python train.py --n_layer=16 --d_model=384 --vocab_size=19600 --norm_eps=1e-06 --rope_base=10000.0 --parallel_block=false --init_std_up=0.039 --lr_mult_o=1.5 --lr_mult_down=0.7 --warmup_steps=0 --decay_fraction=0.517 --final_lr_fraction=0.05 --steps=8050 --dataset="wikipedia_en"
MLP neurons of a small language model. Each row is named by its layer, matrix (gate and up: input weights; down: output weights) and neuron, and shows model dimensions 16-271. Each number is 128 + 24 x the weight over its row's rms, rounded and kept within 0 to 255. Numbers have three digits each. A neuron's up and down rows have the sign that makes its largest values positive.
After each neuron's rows, "fires on" lists the tokens most often at its 100 highest values on Wikipedia text that the model never trained on; "fires before" lists the tokens most often just after its 100 highest values on Wikipedia text that the model never trained on. A number after a token or word is its count.

L8.gate909:110174126118090162182183114139098125134152224122164146094169128109121123157103129090174185138102129134111127147115127139136118112121150128146091121143146122108123157114136123116145116181074130094063131099117115105093151121139163116134123152160113108090124124149093162113128136133112108165142093113091113114161135119142159155146130145125127126136154151140141130135075144149148144111129119157141118137124101156134095113103099117106140117134108118107140167109139123128123095140137079167108136145155128109152141164109115101142116096128102145160116109155124132131141116127139120156104093144139165124156136150140124179090141148121102128171109147138133110139172101141138138119139120158151169099123114124175104105128142107106133112115137116133156162140113100125201168165139147
L8.up909:146137136133119109145130130138159104117152125146108141136141151087119164151146113100174150094110116133142137133116131122112127157087123134117144121145085119117132117110088095163138101139081134088149155116113115114091133086151103106137076139154184126110150120144140132111114119124102094170142120116122153139161132166124128113114115144122116124160149132149124123146127127123128094166153134111140146165152146122143141105097124117155138168069126158127131185160141092117139125142152111127096139121131157126096096148118133119101165120132120149169078132159123117126139167121106109152112113134082099152130115178153166119101128114153102141163160121154086131171119136108158084161117100109150152084117091077114114119110142125118124119108164144144135087130123080122124107157161140
L8.down909:139162132125078113108176114150139102138147157094106166133161107119132154119108142113168140140078120113134124152123121163171108121107134113105132133124125107090120105117127117119136109170090171108109138132114113118102150133129129106158097188132139140081140141153116119110100123128142119179123120105079146115170115118148148138155134156126145151165155097142142119131110136138135155140135137145163116133134142115131137116136115152096148131121083144153124144150151105144099139155156087121118164117128123110138105168144173122119128137147134148173086134139127155125173100127130144148106135133140093166101144169107153123119134169150129139152150101162098139146122123109148083134126122183119159088115105107174112149113156112125156162106139119146109109137098099127136124133119169
fires on: "==" 84, "===" 12
fires before: "\n" 60, "\n\n" 37

L5.gate831:078183152119148123135127108082138150136122138113117144147132096142151133107136145159127187078122123086152093115103143123172141096132097127118127141110095127145137102126105136126141136136097104126116149110134164098147134130072169087137088144142108125107118098124140142149092129148151145144145105167147176118143150151100117115140149093124123119169123127102138129108071147120102154131110163117113086160128110163126117130165159121086112146136122129178178103160134134131114124144113139106140112150103084133119141108154172146134152112111068128139123119131090117176152156117133118121131115100148137090128142171083102104116151162133125143132132142195102114108106135121108100130136189090163126135142134072118153133137169106158123125144162165127087114142116155144157153157128120
L5.up831:133100147139147121113130131119184114142133108152136124115100161086135121145121114142091168134135112156130120145112163141105131151125111159137080123094137113162153091104119173108175090130097134185143110124110065120108140145113132123115115145152100134133105141141126157171159100102093159176114108155131110128157122129119075128099115135133109087099138141122125135136141118085105079089124140148153120145125133160170100118083148100160151148132115086162143092139155149138166107132144123145118119109113088117122108104130133114109111127090115165118133151170105099131139139189102139095155137125114116133119115136151131146102101141083124093125120156150162152124147152137121143110138110132159145160092135133112140132145174151139178187120129184153113130156144160166128143120122158
L5.down831:161129141132143135117127144118134155142135105119157139128111129139134109148160083113164160114100095165121148133174132110114150064150098167143116152091155195160134131111107188137145119109111123128124126128097107154101162121154110161143119171150136141136138131167098129149152131100127133134099121125108129105108138102155118102134137132147140116128115124110120134113122167127131156173089155122100135160131179150145125122123166113129122123119087137163108103091145182138133134141102121090126135108077108174124102115115127091118143102095140126143110162109124110117123157166077178086141140128112110165141120172117161123109139142100123142088109119154133121166124096131110157135119102144127127148151084103087136109167157199155130144148170162119129134127132132179140125081143144
fires on: "| " 37, "0 " 22, "/ " 8, "-" 7, "1 " 5, "; " 4
fires before: "| " 32, "|" 8, "(" 8, "0 " 7, "2 " 5, "9 " 4

L5.gate555:145104083161114173114111140166107140144156135089111148096104153132079108116136141162131103069109119148179127116148176107113169120120054112108162155157114122108135186084116146151144105126154117145141087133146120116136115175153134162150141106122141144156149105143106122097132093148131111111120099120072049145149104114132155105092164145174117096095083120135162093088114148136111128085170093166114149142125117172151139129127126165134136150104143088154124082113125085133121135155147119113102148103135131109139106166104132142138134128138154124113110101117117078123143130167149142135137138129119132152135138090110157150139134166167176155141105119091123142158139118119139126091139116174093135114141151178162109114121129115121131132098122092075132068150114149121119135123115173
L5.up555:122118138181102128119158132129112109156148095146092148131152136129124142111108091106123128150137139108135130137125123103111146112150069108114141147160154095148112151149117085144164110109125097130066115149077102143121167122132112127163137117110129101124100113142115102132170146125127100130113166126185103140086125128148137106144136139096119139128091098100156097158094100173113125119166125184176104169114119112129114139120154120161104111138135167142156136111115111102161128128143103128090098087164141110101126111144118112114148161122144158103107099123123138160143109114133106143130145099163155122136126094082109129104104141169124113153114175140149167148145109124095186076138107117144102071159126136094133130119138134142139155147123147120115129114122128166118139185121145
L5.down555:116143162105104112133109142147149181133099134150153082110156096093157124087157104116147120121092189143132133180119132129131106138136150151122115143106144149142161147117095143175126165144150121102151144139165159161173161119135093139130108142125128097118146147126139119128184145129101137163108117118115157105120128116177102128130148120114119161124131109087144131129102103108169126132170160183107114150122062123153069106120158083158135097115112101098140134164131183159136140122137126103107121152086100124142150164118097111110109145178085150082145152133084084134120127141116151145130132164120122135149099141122126138123137108081124127099123141144101143139125128146162145136163130145155114133116151149140112104129111144136138145119084142126109115091133176085102101116146120
fires on: "\"" 29, ": " 12, "\" " 12, ")" 8, "| " 7, "," 6
fires before: "\n" 31, "\n\n" 9, "| " 6, "\n  " 5, "(" 5

L2.gate289:152141130111123139120137141134126135162147119155069137118132169125110135144140143148110161125132125180162124159127113154174145073149138124187113120115091147118164153096121098169130104113106127175131122152103141134114114124165131136124150151123117100085148117117095178109158137108100130109135167089153163150103169105128116145152123141139119087155120096110137144149134134143091118148122097088095131100108110128140112151058111128157110160145104054108123141127098128122125153141151125113104140156132140097118128105128113180080110097164121140116123124178091152157168166095091167134157140095092116117126129084139112141138136157136121130147124091078102099127107136092113102149138152116110118089139130130130119111137090146163120156151125134097148105161114123103156166150152176
L2.up289:149160174132141146130111132131117103142131113113105136138114158130121126148153133123110107108143106136132115121141152121152121115162100098131146142124119134143179142126121146100179066111150096161112143142136107138135157134158127130144106117157132157110134145147168128163142141121111103092142162110129147165147114133110105124114108146086143120132129059153182140117140108146136152137128169161150103139109111141132160148110122157136130089148144077160100089131158150142099114125088128132116109157110117122113149146178089120139184143131157134116142137152145137131181128167136130102100082147103174142194130167128158096128096112099103156124118121148120158134118120108116158142131121119110121142183179138168079146122125157125126132073117084141149125137092197106111119125153141
L2.down289:135127125142173161155098092103124101166116115117124135141159153110126131111158149129110135153161104134143110138149116154147115091169165141138143103130138165138150156133127099175184114119147124152136141159117148144099114133104124142096146147119097069135144104121149171164167178053105183111132163103159133166115127132110160143176138140111132104143122093135114168120126104137113145117117105140100117087155092112145114110107113195128118113170113088119112117150097141116152108149147101144118126103161096098124140112163098118069128108184136130083121137139089122149178148115123114128136132119090112120117139097135144130092114172144131109101113101078153100105107171160101171137155162137147112138147148123135122117126106152149129165120131149124157108143110172136129158100148125
fires on: "United " 90, "Pal" 4
fires before: "States " 49, "States" 20, "Nations " 5, "Kingdom " 4, "(" 4, "/ " 4

L2.gate895:116168113110089115135144137182140095136077158143088155077155096111111143163103125116125144103181171116148112140123132106131147137165135133136137157115099095128142133150066105115145109141114101131131147080161136129074104141139079116119123085133142082090147145092081164117144143130081103137128157129127127157134108107096131116150153097111112109120155139116145104131089173181144133140204089149162154186138121151105138127145134159101096104103134123105155130104169161112112145128126093128116128120137164117092065126087133124153114167134119105124122137088130114096151132118148126127118108097141128163127107118134115135177145141133071129115107120148129145129149134147149098118086150136132099130151172102109129118091183126139135096131104124119155186097142143118160175139105117
L2.up895:132136125159130130135133137137095158101114104158148117125078143148111127140121134146174113138127101158134115158118160143119148138123161141154108146127132102121167128121090138103122099100118118106173094153111124137148094118135139136134093123137143138143152166131122127107158127115147133171120137110130137118104127124122169161129116155105158129156151162151155135124134127154132101177179125144100103118111134108099136131111154101132124137090162142111128132134108110161114147177123073142143187112142118159162113156101122156154121140163158085135094127050124146120147171125124128200138146137145109154115048106144162138148063100134138105115104140122134127171090116099093159133083131129120149103104134091119094107151140112162120145081152073078084160150106147151153125167117117
L2.down895:158117082155146114111124131109093117155095099136102132150134112137132089109155153132148124121118142116110123183146115144112135113103131152180100098092089127155142101074111175118119112130137136115156128125115106107132126115129153183128107138094145124143120118114128100123129122096165169140172094104169121114104111091129131098156131128142163155112093090152128111151123183136169126139093128142103103123095089085126134114112154122143142144129129130117108116116113129173109118134174125108144136139120151133118183095152141177143111114099129126135125149132127156126109195131116129149133125127081123078132116090123142148122118116096158152176157091136139126143133124142119165086139117119150132131137129196167104101101127105113119153121156107112081125085085135139101105153090129
fires on: "of " 68, "., " 8
fires before: "the " 44, "a " 7

L7.gate943:145144124136106096142158130123074135140144145102157145133132093119122112110118150091139126135131096153159112123175132167109108107158158149125172129130125108141151091104116183154123093186140127118097175138130131142128110160137143129141122132133123128150135156116142131104145120109140166157132138147128090068100141109139133076141123089115183119131060133131154145108157159160184144115096126121108114156126099122151133095109102139140118116160122120108136176109129101159081113162126097092118144132143126172150103121110131110145120102140129093093065161109142149131137155145108125117148086125053182121161123088122187126163114147103153159109126139131145104120062116134145069120085144126119120103115149146136106090088138102174124138129184107131130111096127162143107132126114183
L7.up943:127138153139161091114125131105135111110128159155099116130115181127126108136129143096140105095135118149136110129122150136135130122144115129166150129182117124157159141128116139111122103098155106080139120148080080152139091124148126135124128119137102178149142144142112116154101111128117114145104101122155091127126089158127114148173131125151139125141144128109139145088136139105104101158083135108086095124141112127118144151089155094151127166123142132122111112096135144152170124144197149146115111139099176153165123111135115122149102133150121122122154141119164130124189157157135176131137133119080114140139155133124131129135117137125140138121141155183121085055120105113142107131080136127094147165119161090133173170140117121081124136121142143144129107132122148133149156145107139
L7.down943:128082118127139110149094135083141080170137142162148114119108130130132118106079131130154108165127125127103125159108109139119127114141134119156163123128114112147168182097159107172143120122154123088090122161081152168140097091108139105099135136120114144145105115089126128143121126105147100128122149115165136078126107132145149172114118076126153145138119125112136122131104123187135109158102134119146118131100156154068120131158125130130116124159075183099111140124132119124088135153165105140174139130105141132129123130134111107147125153137127128116129150103099141131126112114114112071172098143128131162139159083123114127163112142163146167145192118119188117140135107112122105136130124133137121138115158162128106154116162130101127133118139090124128091158074158094131073133133134
fires on: "to " 28, "of " 22, "m" 12, "on " 10, "in " 5
fires before: "the " 51, "uda " 6, "a " 4

L8.gate107:126196165113112123115144131139087112138161164128092149172146150094107134133158135118143149132101134147158112103114095130157143134118122137117105141173115171094094147131128125121147117147083105110127112111127129136102135115125131150124108167132134114101112078183127111132143148145118118146129112116082133160159164140120168125119096143089160128129129103123124121152117131112114112099150149138148134136112112162144122167120159121139089163141095170110126179146163112134142133140116112092082141112148127128149179168103133129139158102140162155140120148152124095102130079111141145138117176106105128158101132166132133166105144140143101124164148053126115131138146093121164096138125148143100136051082123111170129112133141120119137135124126162185115113175078094119127143143132139
L8.up107:181133158133118162125136130143159162115152142121148151139138145132151139151129166092158163143109137136135156122131138136146118128110144088139115147150115164094153144104094135121133081152102140088101123126085113064111104147130179116146108122171133191140134161164102136102161144113104158148167123132100127132180117112133110134135126153154128136175149129122136156128100151090121138135116157124160113161143099119175102118102132170080108143089112133146166171120191138140155119112166111144093176098150169121105137107132106099114124120124124140133108105124131128123170117122110156095109124154130097170142125140143142163079135104175138127142149105139120138158155124108163119160132136133152166075122097075139111105141108123131096150114098148146130139165118088099155139185137160
L8.down107:098171097164090115151136112163079094116125141123126159140123123130148125160139123051164123133097138132127110143101116164131104160128107102106120103167125133136152134131093151125150123146161107125125169154144076129107148116146108077129125130149167153130137101138144138123129123167154117153161128127097124146168110117099127144139138121129114114121107116106167145121140115112110157131162150077166127134140073140143143171131134141128137144106100126111126147138147143139113131137131098123087168084126134126122140255143120145133146105132160148146090088121161117127133089127139176135110111152142121159137114142145084126072140165152112146098103102110121097133141119128130088127124118136111173112145142170128119115145131139100132147090131118123156125157086108117120145130133159
fires on: "==" 68, "\n" 12, "===" 11
fires before: "\n" 47, "\n\n" 38, "| " 12

L4.gate568:119143130137124105130100135157131162064072154141121120124151086159130147139126115090148114098125093145135123108151125099070159114097098090132112112120141106161139156133135173133182150110104122168121117139107129130139137121137117102093084123146086174125105113157121083182108133098107129143153116101126160092093139153137153115153167126129152113161123150132156135116118142119099105110131144138146137143114110137130134081135106075109137125193151119138128138138112150137120167145110144123154124135127145140140153127127166168120167088178136126127104144125100129138162150131153166114134102122085111161080072168123130130105155119119109110110139176122148150120135115097104116148161141163136082163123148091056131111124138175106123151154129146117113135118153126120124110111134127
L4.up568:166129127136121141128147159106152080077117119111126115111085171153135128172162106086099133108101106104136099093131135105103118136139131161125131121124132144130185147127116128135148163108141093124130110108138121111106131115134138124121135111133135147100125124158105126109130114126109169128128107102127130107174146113138130114135140146118146167153089108096146122124133143120131124102128127143102137120111108095141118153154125110142135108144150107146126090129126163077151122139169138139112097144081128134097169119114136140105188093157100151136165123118158142140125104185175171124105153111116160108115158146113099176104117130100151109160149171136112139120163116107111136139174157145109125130133127124136122126111146161088135095114155107141112184141107132131156147144130072
L4.down568:128103150140124111130132106126081145136152092178118093118125117171122096141080164141129131127118149097088126165129139108121117119165142179178116124103111138109092106125132156096070106137154131135137132136122128138066151128097115136098149141142132127115114113150138117092122134152147131104142110145095107109120110127123135156116095174129116076144096090137108138083106126143146177082118079072052110144111129123127117164105151138162130107153152099104098117132143122100148101118164094090114133149120121074118137110100138139122142128147103138146153121164115151103121107111087155096150163162151122178206155137107167157110104146127122138094141130138124162162136085145177105131120157122094122136127119152143139086107136108138124109114115134154096127129104097109140117121173142
fires on: "0 " 44, "/ " 36, "0" 4
fires before: "(" 37, "| " 35, "in " 5, "|" 4

L7.gate421:180174145146127165151147108136110157120169167077102089131141169176103101084094124147130115154080151068136164141170137115088143142096124140160204153096153101095147143157096135121127149125114127129140138111150124103113152110127062143145112098189127150089103121091149142131126139138146099169139139121143151122120114115135127094138181116127121084144113104116141087098134129122154126101136133137106112153134123107136118132067142136162166122114139123138092136102104109131158137118088139106099122144110127150142122144112136108116124138123134122139150092133142134131121108140127092096111107131133132148144099116144126143123133175092114130195148106081126101139114137104145117078150142108139133117115139190120170084101137129126144122159111086115098117130121114195109120102099121
L7.up421:073160146155137184149098146112071115155151118142084158133144162131145097175139090138131124135128141118136149155129143099136108135142146115127136152173152116143144096191163156105144131103135137115137131150129129133125128175138142134165101109132126150107094182141115085165134111115145114144141123129152141144097125142146129135115162128096123130131118114092149104119099115089138184116063140134122138151121134112134115126106165142150123126141100152182068129124147139144131114135096149145143126125097080103171107132131096128124103151099099100155097107133165108159128129117185125141068095129137166125107107134100149160166121129098142129185117057147121127140078135112119125141137092151123158101117120136131132110091127091166138137119096167111113105149153123156172153125155122
L7.down421:180155116088141097132103135122100100110132150161137119134117126140129130130076141132102141155139158122140146161141117120109113149101128106136157115122141118142126101130123115132103103132132118132119150127149144106132122126117108163144105133131133141139163107097126127143164122118111140135110091149089128154102131134119138119098141138093165126099143069139149119101140119133107141146148143072153126137060127104109151119127121118083142151127075105097116126120087098113142151120106125101134117108147113109138133201145165172092126124127105126122191149115105140124119152135143098087120118150123113130126117143127156123111123087128160109117155130113115094120153084103106141095118109151107125130120144255111159124137095149109096174099117113153112129136112141110119125135161121
fires on: "\"" 33, "t" 9, "x" 7, "; " 5, "ett" 4
fires before: "\n" 28, ", " 25, "\n  " 5, "\n\n" 5, "–" 5, "'" 4

L11.gate387:132149152149131112161118138113138180130149127153133122117098111128153130127132088073145078119108142146121103121147137154148140126155106137124103100160140140122144149099108132128135134081127127089139125112141137143126108125123116132124117115110104159115143120130146149115123113137150157168054131140125140132087139122112117166135147169089129141135101144137163155153098114166137116114137130126084118158167099170151116154135113075116099122088138106190110094151131125152105116103146130107143185110074093168131082155145164149087114146151117101146177100157099116139113126107126099120094151121108098168059144136152125116113119143145126149142115124107130135148148154107076122175151173100123179115133148111162127091097137102138145111161080104129111175113116158111105152139109133
L11.up387:169167128121149093102141105110107100166124124120138101124106088102135111147111092101086114094092133086105120153118138112074099102110108102121108104118157147147105102100119162133112134117084127146136122117159104134120131125153097123125163117072110148100108111160143114107141159129136119157108127061104123126150109153149149118128183166144095155115091137117129111105147102139078081099125160132165135128126123150140132154125171105103133049115140123150108147160148108127152140110086126139109170124118135129112087158101155126126091170152105111127112111125121144146142160112155131096143135151135150142125154126133130120117112157112136083120084123136093139153170142114162111130116127117125124113119136087128182131139139114134139095110145113107122142135103108093105165110084146
L11.down387:157134154128105157107141145204117120119107118142129116197101129156117107133108150126159145163112143144118148075129142098095149106139108123092130103121128087087127142157133157150078139066138093176103143107137108096126139092096147140142118081121126089096135134125141145129118117148074119109116131191142116134129116097109098107128119107141098142086082148118114172125151141160158143094137156110107154139091125090141124119104093120132097078132125126150078106113133154104132150117141094191128098154155133116151135160134102145130138106093103123125129172120139161107144114105106117129129088112184105107133074139111079121129141140119139135137127156128112108133126069168144133147130117126085137139140138107100123155114136159147121120134160128127128101125042084104123113136116129
fires on: "| " 34, "m" 18, "- " 14, "February " 4, "of " 4, "to " 4
fires before: "200" 23, "199" 15, "201" 11, "202" 11, "the " 4

L8.gate681:110151155114092152179109137143143122100166150137168136088135121135166149158132137147166116091126131126093147146155137147102165104115159122158150103145126139156104136113119129107143085138138113175078131169108150125169174105086156078089148124121165147112126111117110124092122134091145133139135158107109156127162135108109124138149101143143174143124041177118167138124129110138135123077160104179124146116122183148133146097160103134104149097132113131127087128110151130115114158124170159130140124123146114170165145133159144102128128155144176113126149138099125134180129131073098170122135132128147150093142108084170121128140123106134133133068098149062124074146100132085127120134098122136117164101148099116136117113100124085132130113119148088113116131125124119125119110127162179
L8.up681:143166115085178115158141161130145152142165127089111164104163129144127137151170152189160107125161126117078139125145123114161133138105152133134131115159112144128114119125126102134082093145101089175114119091079147154146172092103105087112160171137113135103141163147107109103126154103119089131139151122079153097157109114117110161142122108120144135105081161134140128112150135151145172075145110133135109144136155133182160104125172110139148134143124138088128149098099168124139080158142101099143119151112116112140141108136163115141131175137131120096110120138131149162162126100174117121130116118120153150098114104153150121120150119097119095149117163104081122067105157085110127072109146132157135134124133111163107146121134086111093116105097119118151142106129123133148134101137130
L8.down681:119138115122120122158084139108096152133122115144135117128139160131142127105130112121157097131135104129075154141145108139145118118106108124165089127122133087099150121148096146139090121110111098151129173169165128134116124129135145097101110145142100197121106152123122131071114140128114094085135086091096080128132137119131140087097148109138143152144090127172130123127115130173098106138155109135140149113104148165115147128115155126135120125201119113113132100180116112119148150118145142097131074184098136166136093131113182127121147194122194149152131095145147136100125065121087109117152127115166139079103127137131157167083116150151178123114154149136131122143087179115128124127116140150089126117153102139143103156114142150137136125160179128167108186135162136130158111109164114
fires on: "| " 64, "in " 20, "of " 7, "- " 6
fires before: "the " 16, "198" 12, "The " 8, "199" 7, "200" 6, "201" 5

L7.gate118:134156091147092151157143135120104133135119145128127151142159139095129131144130138096187128201105152139141087139079080127181154127106116123106113152118133123127143090131142095093166123147078140105084133122112128089086182127133122128115100153157159168064135132192146121144123147106082096169119085124110171139147155120107162148078115129137111132114136146124118129100100159127183121123136152112169149124091074142148125144107161099118119089122143175116100145143147099129142121153145097164116149097144132115142118113149135131147107126102156132150125138153085153118159077105134106136111103141115105136124166147150137171092098148143097143115156102132125130141128112091109108126109127130102143112111091114130138126121127107125108113153106125132128115133112099131165145123175163
L7.up118:150116113123090105147164116104118140104142129119092153149122126068139152128172102111134126165086122157179112157139137138151105138126085111112168151167141140127116113151121064097160096134093143131148184139139125107095142120138121100119075125153145113060147104192132119132139116097103078130127112127114131164147138161145153141101113155117142154133134135099152132126102130101117107171138115078149168134102099120127149124136115129121127121076081145160113157111115063114164134155137123083126162134147167091107104142138148114124121117112158127147116129149096142130133142119136122143123143145139072142108136145144170120112140120170118125137124091156066140174070114092130068169136110123110142114165111117130126154128135133114109137087123133167107099126087096131131111110141154
L7.down118:140180121119096121136166105151122110146136141121134179138136120134149139153113122081158174129081123126131135174123123153148117144131139110116119141151125134091112134134124097121128097177080145089111164143132106122116152130148135095135104144128156115076141127164123132140118129140136108151139110139089144125189104125139133146148135159133138130147166100139149126113101140140136149158135111136147123152130136123142134115128123157106145145102099144136114171145144109117135129140158099126096158119134121115139099237118125111132120118128130157155095098129135139118145106121125159160101117149127105172104155168123134119104137148149124133150128122142113129153115133098147092144133110149118142088136120245153120116118144121117151166109129130144151116148104108116157137138122163
fires on: "==" 84, "===" 9
fires before: "\n" 61, "\n\n" 33

L8.gate37:137154105123133143157149100136167157147121163104140132136165127128154134138113143090156137178105087155118138171098108152170146137106123120125127133119133159093139119103110090123117120178104161114086147106122098127101131157156137091128121112155158107087144088156146120140090126118119080143164113153118120139176124131135145157102120149141146115086145100113131130110082124127162147143139124114134106139114122150187126087131106093085142118112132128184090170120139112122125132163140094135105157150133133131186081192061100095154107111139103139159131104130133120123148089123140101121094136151142143134152118139135123125092113174158126133140137129110114130172155116060103123143118115153124154083132110149174142116144136104109120155119106156128130133149120071141169137139140168
L8.up37:186135115109092127173195109095134128148116102101167156129135144129148153162149142074182179152124130144172133167125107158172097148145109128121100146132138143121121134151162097109177056155093140109123139136110127100117148135116182090132083131168165108104147104160097120151152140130121105154133115115101133108215147156156157127144111185120124126129122117146141155142113127135144145159134126148158168140107125086133132112113159145125128136085114185139133170113129131111139121136160048108114152087122140111099125150145147128131135125131119157151072122118115130118137123119118151164098138143121095141156133158136099132115111128175132126132163138155112138151111121087117058141139140171096148084168142100119140104115163121137119109119138154128126121141124104138145128133156147
L8.down37:131122117124102119132126081134133116135147148147119162132108147128162143158127108082136125137119132151136133154130108149168130133125126127162120168143121124122106138133131131119136093141099127112086135120138124133122172122147158138124088145147156153082156147138148115156117115130150114134117102123097155109158129134167110130124144154127130114155158119144145137104121149124126171159133131139127110145115127133149151115137094122127162138097119130138099163127146139157136112125162153159124169129141128113167098224117131113117125142106111182125109094144104154110113087114103140151118102140119112176129137155127154101124147137146112120165135123120113137139079124128138092152152108140117118128156142255161158083126128135142093126131102126133150105142143144114141141108120168
fires on: "==" 77, "===" 11, "." 5
fires before: "\n" 56, "\n\n" 38

L7.gate999:158148133129137123145114137138135116181122146063119169127148150113124184155114135098099162138149130138110113153059094118135111120141123097170129130159161114145159137147163056152118134105170147147146146135133123130153133132108118093124112147111139144146134148108146130141146112123134127126113152112142080140105140093151150129154121146169097131119149169089100139120108152114139120112116136139120123100112127132135120116124118151148169166135173145138100148137138129117171128111155112103076126121135110126145103110157132153103136183149074174158158145151077137145154133121154149093143150178094111117136141124181158122129114175093149120119101126112135139116159137151098134107138134151125135105137103127158165110104104151124117106111157136144133072099114076082168120141127098
L7.up999:132104113130127116131154180141070155104120133154123136158138128129083119091114115139105089106115177094103110121113142187140179135097118145154115135146111143126111148153067114139117127141101156135137113175146152152179152122160103087145127142124141165087131122090158114143126125082138136119163135138115166144135114131136132137143135120129163085143149106113146131136103134114084107134069126153129079159109131158178101108115114172137160120127131113113141153120088127128141149150127096133137096132082138117090150165106121100136183079148136130134134133123141096135148136122130116137118158141129123126113111145077136102139147150129129098097120116123138144111137120149113172119114136106118123156133135140110138149118090108116099111128145168122135120097117131128136143110093156
L7.down999:142117112106104133121128118083130172112086091150133119159153154102123112122113146105129130112149108146155119138148098101089142142097127140158141131161143165076122112155111099121108107131134135174156093104135122143125165099075119140162123096126091120103149122109162090137111102100139134141144161148123144129123095100139115132111144143135142121147132111161160148151153110090161135136076115138197139143159134112171083118131193129175137165106144128108146103158127173156093174134125098100127105098138126149153123166100130123089097164157116122122138120136125129130076159163173117117120148167114142131143160119131143072143123177094135135122109128108121126128170166154124141097152129170084138145144144191153172186134125165106119164140146143122136134169159098095151143113145126
fires on: "United " 51, "St" 23, "R" 9, "(" 5, "Ch" 4
fires before: "States " 27, "States" 20, ". " 11

L11.gate729:121112107130112109110163130154166148120134138178137142112120051136146119134133105092115079121139131113140103153116112133130146178091095132124169119140124120106144115129168123084136130095147098146104162108128131123106129168113107135115137105133156148143150178144160135109164120106147105144132117125110070123149161142128101077152123157151130112109154118086149120132066110145106127092132124149159071106081156104174099118162159089145094093100140107138122082140090129115105154109136115074093117103080058162118085142117146095159138162091125091122139127147143167122111092110128134137128199125143109089168112117120127123165130147124141127085127141124114144079122063129135095123098161127149149174094103116120131146150118121185133132144112107158138137102093122105108161110131157
L11.up729:125103116132128149172116127129102075123102089090116112161188120124104114149160151166128097083127138147084116130145120141133153108105101126136087140096089122091134139162165087153118117152109093093094141139138142130146127124110112108114142147095077151136147134135152105122123104193109122111105167115093163113113121146109152142153157140130136105163124130107147146114133097179103149059117124115120133111160114099188117125119099158112091105119120135128118121151120125131121166113148166175099130091162106128117156131135148138162124084158122131126106127157155121143135170102141135119140085060112130123149127135163102095071110099107097116135108115121158147159188157139117103132122135148153140146105121123136119131132096102124125131112136153126136112131140113127165130127110116
L11.down729:084108156133141135084102137127174119137105117127134153100115134183097159124128150112103114130149108154134122126117146125130123150099117160143145146137127097119117102149084121137156100141092131162132116178130136183112088100149152157162125072082118150133103079104136112123147122083134118153129156120115139119159088107120106138148105115113118145163096121090109126182119123144099130178152097157162135109118116130122112119144097153149153146128068120153125133133156093117137137116138090137105123129106130082120119107134091110141151144088152163132096125144127106143090147138116115121133109154096154107134167155088094148124157128128158085141179148151123139109133162135143133170136129128124146116080137207157116146153126150159134090151156124074093117100179150126096108133138159
fires on: "| " 33, "–" 33
fires before: "199" 15, "202" 8, "201" 8, "and " 7, "200" 6, "in " 6

L8.gate96:156111134126157129088123146138146156146136174151144118112133158106147111114115138125102139096134117099132126114131126140106100142146129180138100166089141098119145140146098140118126097135134156156078128130153135113119124134167160159154097083080136126190137096096113129106145189149149124158173149139132164090125127127097121131133129131149100117160116119153122101147099150151097101147120137131129131119087157130093130153171073134111156143114121172106141108119127126101133131117129141165112105130124123107153110121142126114107192127152137140113108164136137104121178121131103125106153081106127084106095155132103128134140169163138123132117129105159174141111163126125118100152145115150103127139099176143135120141101165169158110133124153093121179131110120178168135091092164180
L8.up96:135101140169111078111127132131139180128171154148112164136119144077126155114160096124105123078191104139126119105136082131127087201096117101146134176082139141143165083137111144112109132113142115100146119174121105135102134127141145119110104118117144162113139157092139122127128153148140118099135158177097114088144110159135121154152123129118111156149107121128158117130120144092129109135113151142135085123134139109118166133130162129110131145145140136102124120110117157126109148130140117105141110157098142108143132113154114160116133146142139133148101117131142161115111150097117138091140107086096151128142118139177108116133126148171120124086155173147144172113101109114131121111076122144105102133117146112159106115132124150104105136136149113142185135145092148161142123155118145
L8.down96:087118130145114114134142118090114149154142147148154172148130109130186120102139120121134118110091097142094101122108125096147126148160162112160113124118120126144137117118146159137112140127099135127145149178154113117135126159134171124148101116112165118121148119144142126124109155108142099111184167123120104106141146118143145127080160125148149136140088158117159073112130147138160128125155135189103105112063148113147144172144152133123155146136121115149118126122145106152151120088113184087113125095132162126122151105131092167099142125141126130121121092132092101093152131175149166165141130082140168134173147132141081129138133149152115151148129152115165119145080124119175143140123126138135131176104163106141140128113157144098147125094148135114116148099158075110096085151109105
fires on: "of " 43, "as " 17, "to " 14, "among " 6, "by " 4
fires before: "the " 39, "be " 8, "\"" 6, "his " 4, "an " 4